MLP neurons of a small language model. Each row is named by its layer, matrix (gate and up: input weights) and neuron, and shows model dimensions 80-175. Each number is 128 + 32 x the weight over its row's rms, rounded and kept within 0 to 255. A neuron's up and down rows have the sign that makes its largest values positive.
After each neuron's rows, "fires on" lists the tokens most often at its 100 highest values on Wikipedia text that the model never trained on.

L4.gate208 [122 145 112 117 163  88 156 112 144  89 148  78 171 133 167 114 151 176  63 132 118 160  99 182 162 141 125 135 144 124  69 158 153 177 146 127 158 179 104 158 100 114 157  97 107 185 125  69  48 159  95  91 103 129 213 130 111 174 141 174  91  83 122 119  83 164 152  94 147 111 153  81 109 138 126  94 123 134 140 130 112 122 121  71 138 125 127 111 141 101 128 104  95  79 141 130]
L4.up208 [ 99 159 157 115 116 112 110 132 164 112 105 104 131 159 121 129 100 168  99  73 137 105 155 127  83 148 149 117 159 131 114 143  92  80 144 152 133 147 158  84  93 142 124 115 116 133 148 115 121 118 156 129  94 117 151  96 146 153 175 117 146 114 116 143 175 131 144 134 143 118 181 124 112 138 134 133 143 117 142 122 116 130 159  80 128 108 113  88 185 140 125  92  63 146 153 155]
fires on: "of ", "de ", "a ", "from ", "is "

L4.gate1479 [141 140 111 139 147 109 102 126 106 139  88  97 176 119 111 134 119 110 162 134  77 124 118 109 127 127 108 122 154  91 112 115 120 178  93  55 102  76 110 174  94 175 106 103  77  72 118 105 103  98  82 223 165 162 127 150  91  92 145 109 120 174 127 172 147 155 152  92 137 158 188  76  93 160 147 157 142 184 176 141  72  83 133 183 192 145 119 176 125 177 115 137 137 123 110 123]
L4.up1479 [146 151  86 183 164 122  99 135 120 110  85 131 158 114 107 131 155 123 143 127 107  96 140 115 147 163  97 115 197 104 160  82 127 167 105  80 123 124 124 156  97 168  72 101 101 115 125 137 156 104  85  66 157 138 119 130  85  99 116  98 101 194 134 164 176 161 118 126 102 126 147 150  93 133 145 153 170 103 141 130  36  82 143 164 202 142 139 193 150 149 133 132 127  89 121 127]
fires on: "=="

L4.gate1913 [ 90 129 158 165 119  92 113 145 182 138 163 109 174 103 115 123 146  82 152 179 144  48  98 119 143 127 101 185 137 141 168 109 150 172 135 112 106 119  85 141 104 126 180 136  95  93 140 165 159 148  95 178 111 121 123 112  79 118 102  86 151 134 108 133 128 129 130 127 177 145 107 143 116 167 143 143 206  97 178 143 130 107 145 138 170 171  78 123 153 100 155  81 172 121 105 136]
L4.up1913 [215 126 163 139  93 143 134 163 115 141 152 128 146  93 197 125 158 150 125 182 144 131 115  83 144 108 101 197  99 131 124  99 138 212 113  64 151 110  85 149 134 129 179 114 110 162  89  80 100 152  99 114 113 175  59 128 130 135 132  70 137 133  81 104 182  90 185 176 142  89 101 148 124 118 150 100 143 110 121 102 134  98 188 162 135 164 147 167 161 148 128 120 121 111 106 171]
fires on: "=="

L4.gate1691 [150  93 145 196  86 140 140 170  68 108  93 132 140 153 131 122  97 107 156  89 113 161 145 115 100 137 163 156  99 104  83 176 122 135  97 151  84 117  68 105 150 164 175  62 107 137 141 138 118 143  82  55 150 169 177  94 153 139 124 114 160 139 195 131 186 142 110 140  62 134 196 159 121 147 152 130 106 118 146 131 178 112 144 142 123 182 116 124 183 145 133 111  95 132  73 123]
L4.up1691 [187 130 149 154 133 155 166 200 108 121  99  46 137 127 160 105 120 104 113 125 108 135 178  57 151 125 105  96  78  96 120 112  77 152  65 118 179 133 135 112 129 190 114 105 129 101 190 147 199 169 191  95  82 164 152 131 113 145 156 134 132  85 112 154 134 160 191 172  92 143 110 135 129  55 195 161  63 109 119 147 198 119 149 139 105 159 144 124  68  86 156 152 105 149 109  91]
fires on: "| ", ". ", "- ", "). ", "\n\n"

L4.gate1732 [ 87  78 136 201 106 112  92 122 195 148 124 115 153 130  97 143 132 161  71 145 148 139 167  85 133 120 106 182 112 138 119 116  87 185  87 177 138 130 123 174 117 167 134 152 169  78  81 135 151 143 136 111 126 176 110 173 127 130 130 150 129 114 129 162 110  86  95 164  68  69 142 131 110 132  82 117 158 109 142  91 126 110  86 112 116 114 144 153 102 107 188  71 133 166 139  45]
L4.up1732 [ 85 111 148 139 114 147  46 153 163  90 113 115 120  98 149 128 100 133 127 150 130 177 137  99 127  83 145  70 119 153  98 147 127 152  50 136 131 118 126 124 122 198 128 147 128 119 153 130 112 177 164 142 130 206 140  91 126  80  78 112  75 159 132  98 137 138 121 162 125 140 128 106  88  79 112 159 148 185 141 114 124  97 102  49 165 129 116 110 126 153 162 180 131 116  80 148]
fires on: "t", "c", "ro", "ic", "ci", "cu"

L4.gate45 [159 114 133 130 221 135 167 156 155 139 134 145 116 130 146 166 165  98 186 125 210 118 153 129 128  69 106 158 178 121 125 171 167  93 146 148  93 101 183  56  48  78 154 128 126 182 186 108 140 108 123 118 143 145  92  88 131 166 119 167 138  69 103 122 143  98 122 130 100 160 106 189  57 114 138 144 127 167  99 157 143 100 191 125 126 147 149 128 132 169 141 164 138 110 134 164]
L4.up45 [147  89  80 131 131 132 179 132 138 129 165 140 164 157  77  79 116 183 158 163 177  86 108 109 121  78 127 132 176 169 173 182 122 155  83 149  95 149 117 137 175  68 112 111 132  77 152 117 142  94  97  77 140 134  96 140 147 165 175 157 166 156  80 106 137  95 118 135 165 128 144 169 120  85 166 129  35  98 113 129 117  90 106 181 129 131  74 157 171 130 119 192 118 105  81 171]
fires on: "from ", "at ", "r", "called ", "by "

L4.gate1824 [103 144 181 140 116 126 152 156 157 126 121  84 144 117  92 114 101 143 112 107 139  89 118 127 119 156 113 131 119  86 138  91 151  98 142 143  73 119 123 145 112 167 153 126 116 104  79 130 191 197 108 116 142 114 131 101 135 158 150  91 140  61 108  92 173 104 187 165 134 125 102 138 146 132 113 115 110 167  88 139 138 124 127 121 122 126 132 190 128 123 184 142  71 183 122 115]
L4.up1824 [ 79 110 173 103 100 147 116 143 115 101 151 111 169  94 160  91 127  98 124  93 143 137 121 106 124 179 110 129 132 107 149 110 119 161 139 107 115 107 133 110 157 133 121 101 151 147 177 166 125 126 123 135  64 149 179 146 109 179 133  71 156 137 142 138  96 118 127 160 133 218 114  96 135 139 126 107 160  51  57 171 136 126 186 190 166 134 115 179 124 137 172 132 199 203 128  58]
fires on: ". ", "- ", "). "

L4.gate1370 [ 62 108 179 120 113 123 129 140 142 152 124 133 142 127 137 182 145 162 158 129  88 110 157 155 130 204 125 120 103 123 163 120 117 151 141  89 119 128 111 112  95 129 103 108 175 132  85  62 105 110  96 173 122 126 114 139  92 128 113 168 162 140 126 121 147 162 135  96 192  84 120 165 109 115 156 191 126 130 155 102 131 113 159 158 131  98 120 146 203 112 130 100 126 133 144  89]
L4.up1370 [114 156 135 121 113 132 122 156 124  91 115 101  97 177 103 125 152  69  95 117 126  68 142 123 143  98 156 141 110 103 201 125  79 113 200 108 132 172 121 168  77 131 112 139 127  80 113 141 227 129 127 127  69 135 107 177 114 157 110 135 127 108 163 108 184  98 140 129 169 255  89  91  97 100 123  91 169 121 122  54 115 151 104 136 166 154 126  80 104 107 134 125 103 116 163  83]
fires on: "to ", ": ", "by ", "under ", "from ", "been "

L4.gate1693 [188 113 183  96  95 113 104 118  99 163  90 108 139 112  72 174 176  89  93 110 147  89 104  15 137 170  94 113 147 122 133  97 153 171 140 120 126  82 136 179 171 130 142 119 160 159 138 144 170  91  92 172 155 121 189 175 137 119 194 114 162 165 155 155 143 138 101 130 152 107 135  98 139 160 163 125 171 125 101 123  91 131 130 177 180 144 163 189 139 172 118  84 115 111 179 157]
L4.up1693 [181 138 116 139 102 112 141  82 141 156 107 123 163 138  88 143 172 148  65 162 139 116 154  79 155 125 102 180 174 102 160 121 108 142 129 138  81  84  99 107 138 134  84 149 173  93 103 150 132 141  92 107 151 160 142 103  99 130 129  78 141 118 145 131 142 145 211 136 184 163  92 117  98  96 177  87 146 111 134 129 107 151 111 123  98 167 150 124 129 122 106 182  89  57 147 111]
fires on: "==", "\n", ". "

L4.gate1485 [110 124 154 128 110 111 111 178  80 168  87 160  77 167  68 182 139 139 127 100  93 101  77  81  91 105 178 100 102 109 123 169 174 173 145 114 103 158 100 123 158  85 152 136 130 156  66 138  55 165 146  64 123  86  95 148 105 162 161 127 117 121 176 122 103 123 119 134 156 149 140 120  94 167 118 112  95 125 145 134 132 137 106  69 167 164 165 134 152 119  91 152  57 190 176  87]
L4.up1485 [124 151 123 131 145 104 172 227  98 118 117 178 148  44 145 175 128 168  97 207 203 149 116 133 105 140  79  88 117  68  77  73 117 168  87 156 139 128  69 143 128 162 115  98 133  69 125 123  93 141  62 137  92 158 129 176 139 120 119 130 136  72 158 152 102 107 144 170 129 142 128  96 104 191 176 144 125  86  83 137 139 164 113 181 103 116 115 139  86 118 180 127  86 128  89 133]
fires on: "p", ",", "th ", "-", "m ", "m"

L4.gate998 [154 131 112 186 119 108  93 150 140 119  91 125 115 162  93 114 186  93 119 140 140 150 158  61 106  93 121 103 144  77 126 125 104 148 148 163 155 104  85 129 100 153 143 159 137 107 164  66 170 106 111 123 129  64 138 116  96  98 132 161 157  87 195 132 105 101 132 207 175 158  92  81 119 122 151  85 174 142 108 113 142 163 148  95  68 138  74 137  95 133  98  97 145 173 128 153]
L4.up998 [130 114 143 134 161 155 130 130 120 170 143 102 107 152 174  96 126 106 176 163 100 107 127 148 102  82 105  97 144 175  85  92 125 149 108 131 116 130 162 130 103 177 125 146 110 138 118 104  81 120  88  99 108 121 128 149 158  92 137 168 163 122 141 163  95 113 149 118 150 149 122 128 117 141  78 101 134 178 186 159 101 150  99 154 108 251 127 141 120 132 106 130  64 161 165 118]
fires on: "\n\n", "–", "| ", "\n", "sign", "attended "

L4.gate373 [130 119 130 158  90 110 114  75 158 159  99 120  77 104 103 114 135 106  90 189 131 115 116 114 112 114 113 115  87 115 129 127 154  88 175  96 115 175 159 105 108 175 109 152 163 146 163 157 154 129  99 135 148 115 114 155 108 181 146 147 156 147 115  93 129 165 192 123 158 156 179 113  84 141 156  45 245 155 118  97 147 168 131 131  75 139 136  99 113 119 149 129 162  81 163 138]
L4.up373 [135 151 154 100 158 131 180 149 194 139  97 151  93 142  95  97 153 122 155 122  84 111  84  63  87 103 121 118 141  77 188 139 132 139 140 126 124 145 146 173 123 118 116 184 171 137 140 132 154  98 156 127  67 104 132 165 164 156 153 105 177 110 126 162  97 171 163 184 161  60 128 112  77 136  79  65 188 110 135 158 106  75 129 132  55 133 125 117  70 109 130 137 155 147 117 151]
fires on: "| ", ": ", "from ", "between ", "; "

L4.gate1729 [149 154 113 163 101  70 133 107  84 114 130 169 133 160 167 121 144 127 134 156 119 128  85 114 127 155 150 146  90 195  61 105 134 172 124 132 141 133 177 106 152 155  99 136 144 122 163  85 152 140 100  82 118  88 136 112 152 113 118 116 154 166 123 158  91  95 129 179 199 174 166 162 114 169 111  95 139  87 102 125  93 125 116  66 120 173  98 110 107 127 102 112  94 117 156 123]
L4.up1729 [104 136 117 156  81 150 122 122  81 124 141 159 133 146 116 115 139 125 131 106 122 116 140 121 147 125 125 178 134 145 135 106  85 130  60 143 125 143  98 163 155 100 110 121 144 155 116 159 194 119  69 119 121  82 107 109 169 137 181 114 180 135 114 131 166 125  68 139 147 101 204 161 160 109  93 147 152 122 105 100  88  67 153  59  87 101 118  40  98 129 132 143  92 137 130  94]
fires on: ", ", "is ", "(", "), ", "– "

L4.gate1385 [144 104 126  89 153 106 174 150 124  97 164  81 164 139 128  60 132 171 125 194 100 102 105 175 102 157 137 126 197  87 166 108 140 131 166 120 131 113  73 161 182  91 121 143 108  90 136 203 147 188 182 162 155 166  96  88 181 219 115  65 155 136 142 124  87 171 105 147 128 123 106 175  89 190 166  72 188 118 159  80  96 118 108 136 106 162 149 116  99 135 165 136 123 112  98  95]
L4.up1385 [144  99 209 146 138 147 143 163 101 166 152 162 175 130 102 150 126  71 115 140 183 103 118 101 118 182 146 142  96 108  77 118 133  85 104 118 117 129 171 114 125 160 158 124 127 105 122 123 133  78 135 171 110 170 144 143 112 117 127  71 125 113 101  89  89 158 139  87 133 106 135 116 168 154 111 151  82 117 105 107 155 174 116  77 147 128 151 136 133 192 155 148 119 122 164 165]
fires on: ": ", "which ", "on ", "the ", "-", "that "

L4.gate1222 [140 168 144 155  73  94 164 132  98 115 154  55 109 147 127 204  95 136 175  70 139 109 138 139  92 166 139 103 159 100 102 143 137 153 125 138 146  61 189  98 181  99  97 172 154  77  76 121 125 151  49 122 119  89 160 137 112 175 137  76 130 137 121 127 113 148 108 173 102 128 121 100 152 177 126  68 167 113 140 154 153 151 118  90 169 131  89 114  91 140 153  87 201 123 135  66]
L4.up1222 [132 175 178  72  53 104 175  86 150 153 117 166 130 152 172 172 129 116 129 145 199 120 157 185 122 163 156 141 125 135 165 137 118 150 147 160  90 103 135  95 124 148 105  90 131 113 114 195 104  83 127 202 145 126 137  83 106 160 117 130 116 136  74 161 133 150 108 112 141 115 104 117  73 117 173 133 124 114  92 120 125 100  98 143 134 134 151 118 116 110 111 138 156 192 193 110]
fires on: "\n", "of ", ". ", ", ", "during ", "since "

L4.gate1237 [163 180 139 127 130 136 148 115 145 123 105 150 153 145 129  99 182 205 155 151 103 134 135 120  45 112 113 117 134 187  95  73 151 188 118 112 112 190 161 142 184 116 144 111 114 180 143 151 129 148 122 105 165  86 194 105 139 112 183 139 120 136 133 115 151 196 119 124 132  78 181  96 149 147 170 137 124  86 149 138 168 134  82 116 109 153 130 139 128 175 131  95 122 108 164 128]
L4.up1237 [155 118 117 136 149  81 160  90 154 120 169 122 123 154 141 150 144 125 120 121  80 112 153 148 112  97 127 152 147 168 143 116 106 109 150 127 110 173 135 134 136 110 100 132 102 180 104 119 120 159  97  40 136 137 188 108 168  92  92  94  78 124 102 182 145 139  84 132 118 102 138 157 183 133 188 111 103 121 118 187  78 154  64 140 135 180 102 115 110 141 122  94  26 125 108 108]
fires on: "of ", "from ", "for ", "former ", "represented "

L4.gate1562 [132 204 130 178 157 103 118 127  87 108  88 134  88  59 144 198 117 115 137 164 151 117 130  83 144 142 115 111 101  68 105 112 150 193  92 130 144 160 171 170 103 132 177 180 143 170 126  73 152  61 108 105 180 140 155 100 177 139  88 135 146 118 113 112 120 174 171  58 171  77 111 111  92 139 160  93  76 152 107 104 159  51 130 175 175  87 168 119 100 117 179 130 162 136 121 173]
L4.up1562 [136  79 146 147 152 159 112  89 124 132 138 152 119 187 180 124 131 149 122 140 151 163 143 129 141 132 140 137 132 162 134 158 133 140 162 116 126  96 155  78 141 117 149 137 141 139 107  55  92 143  91 117  84 106 151 116 164 133 177 149 160  74 157 135 168 163 114  75 114 111  80  87 109 117 212  54 170 148 135 150 116 145 133 185 163 164 123 169 169 111  98  98  66 192 144 120]
fires on: "an ", "over", "-"

L4.gate1082 [132 137  80 129 128 150  97  45  95 199 124 100  99  73 161 156 115  96 105 133 155  86  47 149 108 109 145 127  91 159 185  55 137 107  89 105 157 159 151 131 101 149 150 144 115  97 159 152 139 115  81 101 124  83 112  96 161 121 134 105 139  97 164  90 129 136 133  90 123 127 192 166  76 145 134 103 171 128 122 135 126 116  85 121 114 160  96 129 114  71 102 151 140 136  58 132]
L4.up1082 [131  89 121  82 153  99 150 110 120 120 140 162  80 182 104 198 142  98  79  95 151 145 118 154  68  93 125 106 128  91 175 176 140 107  61 206 166 113 122 130 140 112 163 173 122 146 102 128  50 113 108 159 101 123 103 131 122 128  98 141 126  85 168 117 130 145  48 161 147 131 109 137 125 126 115  88 125 144  96  88 181 167 103  99 170 162 138 117 152 172 139 100 111 140  98 128]
fires on: "that ", "| ", "that"

L4.gate2000 [ 70 165 111  99 152 123  62  41 106 179 111 134 103 122  88 120 107  98 145 158  92 128 186  98 182 141 120 165 124 159 100 204  53 150  90  79  64 166 171 123 123 104 109 138 164 189  70 106 153 154 150 135 176 144 103  61  90 144  91  85 111 113 137 145 109 143 112 129  70 132  99  79 129 155 125 132 134 114 147  89 189 108  91  76 117 124  85 145  91 124 151  69 180  90  92 117]
L4.up2000 [ 66  93 123 131 116  94 159 105 135 110 188 187  94 133  44 167 122 183 116  90 137  65 119  90 149 142 105 143 155 177 166 145  83 181  95  59 156 181 146 134 167 163 123 131 127 126 126 102 182 142 106  99 166 113 107 113 150 124 122 138 115 155 129 138 107 187 127 156 189 130 100  93 110 130  83 172 110 128 147  93 137 112 136 144  98 137  46 141 177 130 165 119 142  81 105 143]
fires on: "-", "and ", "| ", ", "

L4.gate1081 [101 156 145 123  69 148 127 137 152 146 128 178  99 164 106 113 135 128 100 139 135  96 139 144 143 147 158 176 140 111 121 133 137 136 180 167 211 120 101 143 111 148 109 134 140 174 187 151 111 179 167 159  97 147 103 130 144 113 116 196 170 173 155 150 140 148 177 128  78 119 139  72 131 200 112 166 121 129 135  51  56 115 152 122 126 112  96  99 159  80 167  79 121 125  90 123]
L4.up1081 [108 111 129 106 117 153 110 138 118  88 150 103 169 133  63 152 147  78 130 172 151 102 164 167 145 140 116 111 102 149  58 124  89 110  97 182 105 117 165 130 155 149  94 139 174 110 155  96 180  93 108 143 182 156 126 133 156 102 141  67 170 153  87  89  96 122 163 141 153 131  66 167 149 116 146 172  28 165 105 178 103 133  98  85 128 102 142 210 128 141 127 136  62 110 115 110]
fires on: "the ", "|", "−"

L4.gate229 [205 147 150  98 126 100 175 179 122 159 109 116 119 189 125 142  55 182  89 144 132 190 138 155 159 162 133 148 166 121 150  92 216 173 111  95 124 155 156 171 160 131 141 174 178 168 168 119 157 170 165 136 103 117 118 142 133 117 133 137 133 174  76 145 137 104 176 102 116 199 118 109 176 160 128  99 170 142 157 150 173  93  83 147 149 144 107 172 155 154 189 112 119  90 119 103]
L4.up229 [122 150  68 139 120 127 111  91 141 136 123 147 119 138 131  70 130 111  20 109 126 146 108 140 121 106  56 212 133 108 131 199 109 153 163  78 143 139 158 129 175 141 119 153 186 174 162 100 144 138 167  61 118 144 167 114 101  98  97 177  89 114 168 176 147 125  96 126  74 127 142 109 153 108 148 136  82 162 185 130 111 146 149 177 131 145  67 135 132 119 161  91 139  52 135 128]
fires on: ", ", "; ", "\n", "of ", "on ", "- "

L4.gate923 [157 153  85  55 187 152  81  95  99 112 155  71 101  89 168 176 133 183 117 111 131 170 161 129 138 147  95 132  83  72 120 153 148 136 137 136 122 128 135 147 138 171 130 146 125 122 141  71 112 142 100  90 129 123 116 101 133 142 174 133 128 119  88 121 157 174  96  44 131 150 202 124 105  90  97  41 158 187  99  69 119 159 173 141 160 156 122 114 105 123 101  84 119 204  97 170]
L4.up923 [160 159  87  93 171 116  96 159 116 128 139 120  81 136 100 176 117 110 148 123  95 154 129 126 133 131 103 151 170 101 101 137 102  50 160  92  88 150 121 157 129 151  89 146  88 136 119 193 152 162 105 105 112 131 100  89 130 118 124 130 150 165 178 108 188 130 113 101 138 124  97  83  93 133 111  92 154 117 133  85 145  99 152 147 131 139 115 157 107 194 100 138  90 151 109 110]
fires on: "of ", "-", "early ", "mid", "History", "Early "

L4.gate913 [ 91 150  68 140 172 153  83 106 134 110 107 181 160  82 138 111 163 168 126 128  91  98 117  76 118 104 109 154 131  79  80 134 172 132 120 175 111 133 114 113 117 111 145 139 135 149 126 124 185 117  88 148 157 113 155  76 118 187 106  66  97  80 175  89 158 134 146  92 112 151 146  78  62  68 102 120 165 136 115  93 166 143  94 138 140 131 128 116 105 141 148 103 113  96  73 138]
L4.up913 [ 97  97 163  85 145 137 153 130 150  75 129 132 113 140 119 146  72  83 131 104 148 119 145 174 147 113 142 108 137 113 125 127 199 195 125 115  87  88  43 149 171  94 132 130  64 157 123 131  76 136 106 172 112 109  99 154  89  65 178 148  97 110 163  89 128 112  96 101 155 133 110 131 166  87 113 160 127  98 126 154 106 208 113 149 119 103 119 126 107  99 179  85 116 126  37 122]
fires on: "'", "7", "be", "4", "6", "| "

L4.gate1075 [ 75 116 116 117 163  74 190 104 131 176 203 147 165 129 184 107 141 134 123 102  68 163 179 111 166  94 186 108 127 145 151 108 179 143 110 151 130 148 185 122 169  68 171 185 133 132 170 109 109  94 144 122 117 119  75 204 121 160 168 106  75 124 153 133 100 100 120 132 119 151  95 180 155 112 147  99 126  97 180  78 149 148 108 110 127 102 107  91 154 119 103 141 140 128 132 199]
L4.up1075 [161 162 129 129 140 152 157 154 150 115 164 155  91 153 104 174 149 113  37 155 125 119 142 189 147  90 126 138 104 151 197 164 206  90 113  99 127 142 108 159 119 156 122 206 109 109 141 116 179 113 158 166  93 131  85  88  62 120 116 103 192 117  87 124 160 234  68 128 160 158 100 137  79 160 137  76 115 134 109 105 162 121 139 128 117 116 100 125 100 112  99 117 120 115  92 126]
fires on: "; ", "at ", ".", ": ", "by "

L4.gate1176 [189 142 130 139 101 122 145 152 152 175 147 167 132  87 119 155 190 145 137 119 121 172 108  71 150 113 139 117 100 166 107 175  73 104 103 139 121 160 127 141 135 179 180 159  58 144 189 190 145 135 131  67 123 122 149 144 146 110 141 171 161 119 103 129 135 129 137 154 107 119 119 117  75 129 108 121  70  83 110 103 135 155 118 152 140 162 153 129 140 132 193 115 150 129 121 147]
L4.up1176 [ 70 144  99 122 105 126 159 114 174 147 110  80  94 192 101 140 120 161 194 169 183 107  78 127  83 115 137 110 107 179 113 142 155 106 177 154 167  96 150 138 125 146 131 133 135 171 193 130 134  90 110 127 110 111  91 165  95 120 132 181 110 109 103  98 190  49 142 115 115 118 118 138  48  86 167 100 121 150  46 150  96  97 137 151 152 134 147 151 221 139 132 141 108 149 134 112]
fires on: "\n\n", "ug", "-", "Total ", "z", "video "

L4.gate225 [122 183 150  95  94 133 168 152 117  94 146 123 172 136 160 133 156 143 134 163 205 114 177  99 142  38 146 215 130 174 172 190  82 114 122 147 181 156 107 152 178 119  92 117 115 167 113  91 148 114  88 128 116 154 104 124 100 144 124 122 118 144 116  94 182 121 155 148 130 120 179 148 125 161  86 120  83 131 100 124 160  83 181  87 144 108  93 114  74  56 106 125  87 117  89 124]
L4.up225 [138 100 177 146 168  80 126 122  48  89 122 114 131  89 111 148 170 124  93 119  60 105 147 144 195 100 163 113 115 141 160 105 161 106 133 147 133  77  92 114 135 124 143  96 113 128 178 114  93 104 131 149 139 118  97 106 108 234 168 141 117 181 157 151 108 134 169 159 140 105 166 130 169  97  95 118 164 132 174 124  92  65 146 133  73 140 165 177 126 101 133 135 119  61 109 158]
fires on: "due ", "rec", "among ", "fin", "g", "med"

L4.gate994 [134 118  95 118 139 110 148 153  90 136  72 192 129 101 129 124 116 172 191  93 183  84  87 174 183 147 124 136  96 115 149 141 153 170 114 125 141 143 148 127 214 114 109  82 146 166 180 138 167 110  72 124 126 139 136 103  77  83 110 132  82 160  27 108 107  81 142  84  76 137 178  86 133 173 122 116 193 131 121 144 160 144 132  83  79  94 131  37 114 115 142  96 172 144  84 155]
L4.up994 [135 127 140  78  88 128 117 136 103 125 188 127 162 150 112 107 144 102 112 113 170 110  98 149 129 176 115 185 110 149 162 131 124 149 125 104 133  89 105 161 155 176  66  63 112 112  88 161 177 162 107 148 136 154 136 115  89  84 109 113  79 169  98  90 145 105 135  90  64 122 166 157 143 169 207  99 130 161 130  84 113 114  86  87 121 146  94  65  98 183 159 132 146 136  99  78]
fires on: "(", ", ", "known ", "of "

L4.gate1723 [130 140 104 152 148  93  87  62 121 141 177 151 125  87 129 104 128 134 139 182 150 131  96 153 129 167 105 115  57 106 105 177  99 100  57  81  97 130 131 123 144 120 137  92 162 151 113  99 180 142 138 124 132 154 116 116 104 105 125 156 158  53 121  99 154 167 137 135 164 135 116 110 114 141  83 204 107 107 131 117 171 203 154 123 120 132 148 144 107  91 102 100 150  85  57 138]
L4.up1723 [128 154 108 117 139 160 111 149 106 199  81 163 108  93  91 118 176 199 117 113 150 120 167 143 110 122 118 134 152 178 116 138 165 188 173 142 133 154 152  76 108  99 110 138 173 108 114 166 181  63 165 127 108 110 125 110 113 135 160 165 173 169 103 129 113 140 147 168 135 135 101 109 147 128 104 197 143 115 110 136 132 159 118 120  52 156  75 145 135  95 131 165 148 133  85 109]
fires on: "| ", "\n", "from "

L4.gate1154 [ 62 130 111 199 139 148 140  87 149 131 169  99 148 131 118 143 140 110 117 140 137  62 123 114 103 139 140 111 138 129 185 163 108 150  84  85  99 113 107  84 131  97 120  56 144 155 156 166 155 111 119 144 137 128 123 147 156 166 138 139 125 121 111  85 137 143 153  93 193 149 105  73  89  99 167 154  83 156 163 163 115 111 181 107 159 122  84  86  96  60 167 153 111 146 124 139]
L4.up1154 [110 144 132 153  98 182 113 108  98 101 137 173  67 146 105 124 118 192 133 122 126 124 153 118 144  93 100 139 152 176 102 219 176 148 176 154 152 109 134  85 118  54 139 151 125 119 176 104  99  91 113 132 146 131 167 110 189 133 196  93 147 135 167 167 113 116 130 177  58 117 133 148  87 129 135 147 120 119 156 108 137 139  98 138 124 132 152 132 157  98 153 129 160 130 182  91]
fires on: "that ", "who ", "which ", "\n"

L4.gate1859 [105  90 125 142 141 160  66 129  94 144 134 120  85 122 153 137  96  67  71 110 182 170  59 143 148 204 130 119 107  97 212 109 108 149 155 135 141 123 112  99 139 130 140 110 115 134 169  95 148 146 140 163 184 125 123  80 204 167 151 106 134 186 115 118 162 144 172 122 107 139 172 186 117 118  80 142  79 115 163 151 106 124 131 107 130 166 108  92 106 171 194 103 160 184 138 110]
L4.up1859 [ 87 147 127  82  91 118 104 134 117 118 165  30 172  90  98  99 143  90 112 160 161 141 103 165 110 177 103 179 170  94 139 123 154 156  94  99 111 105  56  67 136 117 107 162 172  85 137 120 144 123 151  43 135  54  67 138 140 171 123 130 133 176  79 158 147 149 133 144  86 112 189 134 104 127  52  80 112 154 118 186  91  92  92 202 107 165  77 135 107 138 121 164 133 130 109  84]
fires on: ", ", "in ", ",", ": ", "- "

L4.gate589 [156 130 107 146 147 118 110 115 110 131 177 153 115 117 125 163 106 149 104 113  93 128 215 107 135 139 149 129 154 115 161 118 167 171  97 126  84 149 145 126  72 117 165 147 111 150 140 116  70  82 155 117  70 201 116 105 123 133 136  68 145 141  99  97 149 147 123 131 120  89 137 150 117 129 120 123 177 188  96 148 168 175 110 146 134 175 176 141  63 117 164 137 150  85  86 135]
L4.up589 [128 127  96 143 137  69 109 156 179 110 139 135  86 124 138 160 120 177 116 171 140 169  90  76 141  71 145 127 195 108 142 157 147 204 114 128  87 178 120 195 152 106 145 142 146 109 163  99 107  93 167 140 123 104 101 133 162 146 133  83  96 121 174 114 192 156  63 122  94 131 121 117 125  73 178 178 131 142  82 153 150  93 169 134 150 166 133 163 124 131 118 170 153 149 116 117]
fires on: "at ", "from ", "the ", "| ", "attended "

L4.gate1302 [166 117 135 131 105  81 207 197  79  82 143 141  70 188 158  88 117 183 125 126  72 105 193  73 176 173 192  91 163 133 144 209 167 170 118 114 132 132 114 116 153 152 129 148 132 155 113 145 137 146 106  55 113 164 143 119 178 163  56 100 110 161 177 148 117 129  98 100 102 161 154 115 103 128 124  84 181 202 163 103 112 151 147 110 102 166  74  70 108 140 141 180 165 148 146 139]
L4.up1302 [119 156 101 125  18 128  94 125 141 132  91 152 156 165 153 108 134 145 102 129 159 133 124 135 113 136  99 151 122 151 158 126 130 148 141 154 108 167  74 126 119 185 119 112 113 162 128 156 141 142 130 141 105 120 108 114 100  67 154 135  57 150 115 148 204 177 161 171 105 116 132 133 110 149 115 121 121 148 112 131  67 125 116 103 123 135 184  30 101 148 124  57 120 137  83 127]
fires on: ", ", "of ", "United ", "z", "Russian "